Weights of a small GPT-style language model, trained from scratch on English Wikipedia: vocabulary 5905, 5586 steps.
MLP neurons of a small language model. Each row is named by its layer, matrix (gate and up: input weights; down: output weights) and neuron, and shows model dimensions 96-159. Each number is 128 + 32 x the weight over its row's rms, rounded and kept within 0 to 255. A neuron's up and down rows have the sign that makes its largest values positive.
Before each neuron's rows, "fires on" lists the tokens most often at its 100 highest values on Wikipedia text that the model never trained on.

fires on: "anc", "os", "as", "ic", "ap", "ed"
L2.gate194 [114 128 100 139  82 138 163 103 132 130 103 138  76 118 124  96  79 139 115 145 111 110 125 109 142 138 116 152 165 103 174 111 119 144  80 124 228 187 160 120  82 115 162 134  99 148 144 164 109 159 162 171 129 182  96 178 166 170 137 144 130 159 137 161]
L2.up194 [129 137  89 149  88  98  82 175 101  70 135 170 185 125 165 127 100 190  73 122  51 128 144 137  94 151  96 133 134 110 121 119 133 132 188 153 109 127 125 120  97  31 178 108 123 137 109 102  85 136 160  86 114  77  90 162 113 179  96 103 141 132 117 145]
L2.down194 [108 122  80  98 117 152 136  97  97 116 164 133 168 102 162  71 113  99 114 127 137 136 118 148  94 156 138 139 145 117 137  85  88 106 136 127 158 188 151  89 141 100 109  93 125 151 100 184  74 114  29 173 122 122  88 104 129 132 124 148 169  99 166 163]

fires on: "e", "l", "n", "w", "le"
L2.gate29 [128 108  98 150 115 163 117  96 133  68 111 124 148 158 157 190 164 115 122 115  92 158 157 123 164 200  59 111 189  84 118 169 138 120 128 193 118 139  70  95 136 169  26 146 162 171  87 121 153  86 101  95 126 142 144 128  92 106 125 161  96 106  91 154]
L2.up29 [244 137 129 118  63  96 134 102 131  97  79 163 126  86 129 145 131 110 117 109 171 124 134 156 128 120 111 121 153 146 108 120 131  89 132  74 148  88  87  93 122 135 123 128 143 135  92 204 118 139 143 142 134 142 161 144 102 166 123 177 147 141 122 141]
L2.down29 [ 68 138 132 130 100  81 115  87 138 200  98 117  59 160 155  77 152 107 115  75 135 138 133 153 131 141 114 163 151  69 130  96  91 136 102 124 143 152 122  93 154 156  93 132 128 137 127 168 150 166 142  81 157 104 163 114 109 179 146 106 166 158  80 168]

fires on: "y", "ir", "e", "i", "a"
L2.gate196 [141 108 145 102 131 146 133  68 136 115 102 135 126 126 150 103 116 185 100 175 112 201 126 114 114 138 126 112 153  98 196 146 150 155  88 114 147 146 151  86  95 145 156 121 145  77 135 110 155 141  68 121 138 110  21 156 160  90 128 134 169 141  92 106]
L2.up196 [130 157 150 161 139  98 126 162 184  90 152 166 141 157 156  72 139 135 102 137  93 129 106 168 201 179 162 204 129 131 113 127 152 146 139 191  87 117 148  81 162  54  57  65 187 153 131 178 158 125 162 101  59 106 117 162  98 130 146 160 130  90 115 162]
L2.down196 [151 163 184 115 146  96 103 198  95 156 150  92  98 143 117 130 153 102 159 114 110 124 155  94 107  68 111 116  92 138 125 114 129  86 203 126 106 144 169 117 123 145 107 133 128  97  99 130 122 138  94 133 122 139 113 155 105  93 104 247  56 156 173 121]

fires on: "ar", "p", "en", "um", "av"
L2.gate152 [189 114 104 166 140 143 157  95 123 126  81 156 181 175 130 144 186 177 157  68 146 109  85  90  69 170 108  95 171  98 155 124 123 104  99 114 136 102 152 111  97 164 110 161 165 142 122 121  88 138 165 214 125 101 111  83 115 104 171 137 145 107 104 102]
L2.up152 [155 156 138 104 129 164 165  97 128 191  83 155 155 122  99  94 126 156 184 117 158 125 109 121  92  75 145 138 140  73 222  95 109 112 101 136 132  95 121 122 175  78  41  95 176 164 166  75 138  93 156 108  71 128 158  95  89 156 129 168 107 122 149 113]
L2.down152 [107 133 136 170 181 156 175 138 101  89 124 122  82 117 125  74 133 130 131 112 114 169  99 152 141 120 111 157 131 130  87 193 109  90 162 100 123 152 129 135 142 121 158 101 153 134 176  94 140 130 102 136 116 138 175 138 104 133 118 121 148 170 136 155]

fires on: "t", "n", "l", "z"
L2.gate224 [153 162  90 150 122  98 126  78 168 170 161 190  72 161 160 149 145  79 177 103 135 152 157 150 112 146  48 128 173 148 147  92 176 140 174 110  69 116 140 148 137 164 117  74 103 118 158 142 143 103  91 137 120  91  73 147 140  82  83 115  36 151  97 158]
L2.up224 [107  95 144 126 105 187 131 105 115 122 120  95 188 101  85 163  97 156  75  86 158  93 115 131 110 167 188 118 140 145  94 160  94  81 131 165 115 148 155 137 114 154  70 125 121 211  79 177 120 151 149 143 104 103 129 151 135  68 129 175 129 145 119 136]
L2.down224 [125 182  74 174 160 103 150  75 146 126 126 155 117 132 198 105 147  77 117  99 139  87 109 135 137  95  89 144 144 144  79 153 168 143 135 118 152 161 174 125 189 117  78 109 144  96 119 108 125 147  96 116 135 172 108 192 147 147 113 176 151 204 163 172]

fires on: "al", "er", "ed", "ant", "ar", "at"
L2.gate364 [ 50 195 135 165 133 113 125 156 182 166 197 111  78 134  95  74 134 125 134 151  85 131 200 162 141 139 119 176  63 134 118 144 121  90 132 159 115 139 149 132 193 107 141 112  77 132 160 127 133  82 141  73 132 231 111 107  82 120 131 118 107 141 127  98]
L2.up364 [111 111 103 120 144  94 117  91 107 157 105 113 169 143 161 114 143 130  99 103  78 162 148 123 143 106 103 185 172 126 127 117 115 178 168 172 140 125 163 125  56 161 181 115 167 124 141  80 161 144 147 155 132  91 170 168 129 129  23 119 132 119 136  99]
L2.down364 [105 116 171 130 154 133 162 149 135 132 130 177 104 139 124 137 154  68 138 104 166 120 110 114 111 142 149  70 144  92  61 207 138  98 108  83  60 186 129  95 204  92 114 115  91  84 112 157 107  87 112  96 163 149 139 119 112 101 163  63 136  90  87  75]

fires on: "u", ":", " (", "il", "=", "od"
L2.gate271 [125 161 146 167 156 145 184 134 106 126  88 195  99 101 113 136 168 160 124 152 136 121 119 143 198 115 172 174 152 112 142 153 108 178 124 124 106 169 160  86 155 128 106  86 202 154 138  84 102 140 152 125 124 115  97 110 164 118  84 166 106 107  76  89]
L2.up271 [174  92 116 176 133  80 114 178 118 118 133 112 109 100 147 123  69 134 143 103 155 155 105 119 163  76 160 131 145 136 120  80 127 139  94 129 132 163 119 129 159 132  98 170 171 138  62 147 102 137 164  99  69  46 154 179 152  93 144 136 149 153 174 120]
L2.down271 [133 154 122 128 116 110 129 131 175 165  99  57  95  92 181  99  80 139 109 146 162 114  70 100 134 118 106  88 146  91 149  97 127 121 169  82 128 126 143 127 142  83 125  92  94 164 105 135 153 123 100  85  51  71  81 112 107 118 152  68 142 155  93 155]

fires on: "i", "a", "ri", "e", "ist", "im"
L2.gate276 [ 93  53 112 138 158 106 135 104 157 133 130 162 158  81 136 144 136 127 156 122 104 138 127  94 131 135 175 140 139 139  90 142 157 129  98 131 167  47 132 112 145 117 166  73 136  88 128 154 128 123  93 140 138 128 113 186 196 152 167 172 102 169  60 118]
L2.up276 [134 156 133 129 185  90  86 171  98 123 123 114 126 195 183 120 176 162 141 116  91 102 125 165  76 136 101 166 125 148 160  62 139  65  88 174  82 110 125 147 168  67 127 139 160  81 163 129  83 145 122  97 107 149 117 119 132 107  93 160 136 129 114  88]
L2.down276 [105 115 151 192 161  49 103 142 141 126 145 128 151 176 131  87 139  82 158 102 150 147 133 150  91 117 148  87  94 161 117 128  90 143 147 139 154 108 105 110 155 103 137 141 106 154 177 170 112 120  66  64 127  74 146 227 150  82 106 230  67  99  34 128]

fires on: "t", "on", "or", "al", "ew", "ate"
L2.gate80 [105 100  98  54 123 126 109 203 125 147 134 152 163 105 158 154 126  95 155  67 115 145 142 160 126 119 169 212 154 158 144 161 154 193 101  90  75 104 128 107 129 135 123  65 173 143  75 166 153  82  78  89 198  80 130 133 107 119  69 186 111 152 162 160]
L2.up80 [143 154 105 110  81 119 175 119 135 147 168  88 136 108 181 132 190 113  68 186 153 142 144 107 107 143  86 104 135 152  88 153 184  84 155  95 158 109 133 165 122 161 121 192 154 109 133 157 134 180 114 136 114 143 125 120 103 141 173  76 138 122  79 106]
L2.down80 [100 142 163 108 132 119  79 110 166 144 137 107 152 118  79  96 130 129 160 165 146 132 112 123 160  91 110 153  70 169 151 149 163 158  60 151 168 126 113 153 175  78  84 136 162 149 139 127  84 108 179 108 146 127 194 138 135  94  97 145 119 116  98 162]

fires on: "u", ".", "'", "ur", ":", "r"
L2.gate384 [158 116 113 105 122 141 165 117 115 108  69 147 145 148 137 117 158 126 106 162 131 108 118  95 127 151 129 102 180 111 141 152 119 128 101 135 130 116 135 105 140 160 110 166 125  99 116  81 123 107 162 129 115 107 143  65  99 104 102 151 132 136 140 156]
L2.up384 [125 108 142 141 131 186 184 143  82 102 171 165 125  73 185 188 118 136  75 109 136 126  97  82 110 113 176 137 184 143 156 118  94 109 141 189 109 153  87 113 142 145 137  90 145 124 118  97  65 134 152 113 123  50 133 144 121 126 119  85 118 150 139 166]
L2.down384 [180 107 112  99 102 153 110 184 130 165 150  79 130 101 103 151 112 158 116 160 159 121 114 118 118 110 228 161 160 174 102 135 148  79  72  95 124 100 189 149 147 127  84 106 147 150 134 145 184 140 121 122  63 158 129 134 119 127 118  91 116 148 173 109]

fires on: " more", " most", "en", "av", "ost"
L2.gate115 [149 138  96 141 148  73 138 101 161 190 156  84 113 128 106 135 119 128 152 101 179 136 154 109 114 129 103 126 145 139 164 162  86 143  99 136 147  84  93 133 175 149 146 172 161 198 103 162 104 157 114 162  84 134 120  57 158 147 138 121 138 119 139 173]
L2.up115 [110 138  52 109  72 150 174  93 135 151 162 185  47 102 147 100 120 170 156 126 201 194 138 110 196 127 130 151 158 157 127 152 106 116 137 106 183  85 113 114 130 143 123 134 104 169  90 164 140 125 121 121  51  92 143 149 161 177 144  99 117 110  88 141]
L2.down115 [156 100 128 156 140 119  94 105 109 144  56  92 187 109 143  63 117 139 141  78 112 106 193 110 127 122  96  71 156 102 112 155  87  71 147 147 185 127 102 127  95  67 118 130 131 100 199 156 164 159 162 138 106 101 136 174 149  99 138 101 118 160 174 187]

fires on: "est", "ight", "ly", "port", "ied", " up"
L2.gate206 [ 70 122 110 111 154 142 181  58 157 158  60 140 104 101 103 141 140 105  91 135 176 129 140 119 171 124 136 158 141  84  89 120  88 123  82 175 133 154 143 175 138 115 146 141 113 119 139 158 134 182 100 152 107 155 117  65  84 127  36 157 111 126   8 169]
L2.up206 [100 138 170  86 175 183 157 128 176 132  80 135  96  40  91  89  88 194  81 151 159 146  94 114 108 118 157 155 143  76 118  66 111 102  99 133 128 137 176 101 105 109 112 107 132 183 163 133 168 106 123 148 122 148  85 109 133 159 126 139 139 126  78 159]
L2.down206 [119  94 161 115 173 154 111 188 104 145 148 101 124 141 131  88 100 169 165 114 138 136 139 159  93 135 187 123 100 132 161 148 160 121 129 137 119  95 139 101  99 175  58 147 163 177 172  84 150 128 136 149 119 111  97 192 129 138 126 196  92 152  65 139]

fires on: "in", "ag", "r", "c", "iv", "app"
L2.gate313 [129 109 167 162 151 158 142 117 155 108 103 134 150  76  49 108  90 114  63 179 176 134 127 112  91 118 124 180  99 129 102  52 135 132 118 116 130 100 141 161 130  95 121 133 112 142 164 167 136 135 131 142 116 180 118 147  76  61 159  91 151 145 137 179]
L2.up313 [134 111 134 149  94  88  93  93 140 163 138 123 190 134 173 139 154 136 104  97  78 103  99 157 109 109 165 127 130 163 159 164 128  99 128 122  75  90 102 189 169 144 149 139  97 172  76 137 161 156 114 102 175 181 169 109 115 128 162 157 140  87 156 148]
L2.down313 [150  97 115 167 143 177 102 148  93  60 151 110 159 146 121 170 142  90 123 122 194 152 107  85 124 154  91 128 110 100  97  96 129 117 127 128 147 141 140 126  83 126  98  91 138 137 105 143 103 109 123 120 120  97 121 155 129 113 127 117 141 149 165 111]

fires on: "ent", "ic", "al", "or", "ed", "ant"
L2.gate265 [ 97 129 105 130 151 146 128 121 117  80 157 122 112 114 104 163 117 131 105 187 152  53 118 159  70 109 174 185 115 165  97 177 161  87 111 186 160  65  98 188 133 134 120 127 125 113 144 176 128 161 109  98  96 132 105 152 112 108 124 163 162 127 106 150]
L2.up265 [200 126 141 141  95 140 129 168 120 115 131 147  86 106 159  91 107 110  79 132 109 125 108 103 153 149  97 157 151 137 127  99 115 185  70 131 174 183 164 135 134 179 150 147 156 119 149  99 101 137 168 116 228 147 129 170 105 201 150  95  97 101 188  43]
L2.down265 [ 50 106 145 116 136 126 132  85 140 126 183 120 102 114 114  92 187 135 115 128 159 115 105 150  51 122 127 134  84 162 150 118 180 113  67 117 125  72 100  76 133 125 133 147 138 156 111 129 101 102  96  64 102 146 132 100 196  98 144 149 164 144 102 137]

fires on: ","
L2.gate58 [133 102 128  93 166  75 106  82 200 182 146 157  88 126  72 133  90  92  99 135 145 123 125 156 127 159  84  88 164 152 110  91 153 122  65 145  80 139 110  84  69 128 118 166 105 135 118 141 124 125  99  84 144 106  99 142 150 119 126  89 129 159  86 106]
L2.up58 [166 110 192  87 162 113 124 119 137 186 103 119 122  86 114 111 115  46  57 148 160  77 121 140  67 100 120 140 109 193 100 129 144 185 129 146 106 110 125 162 110 166 222 156 147  87 119  95 168 144 104 134 129 101 124 107 121 128 133  97  62 183 194  98]
L2.down58 [162 145  89 115  40  96 163 113 120 117 114 105 114 126 125 144 122 127 137 174  88 166  95 167 204 160 119 150  66 108 139 178 110 113 198  84 185 146  99 137 139 138 127 106 127 164 112 148 132 140 125 138 142 172 156  93 174 102 157  80 152  59 105 198]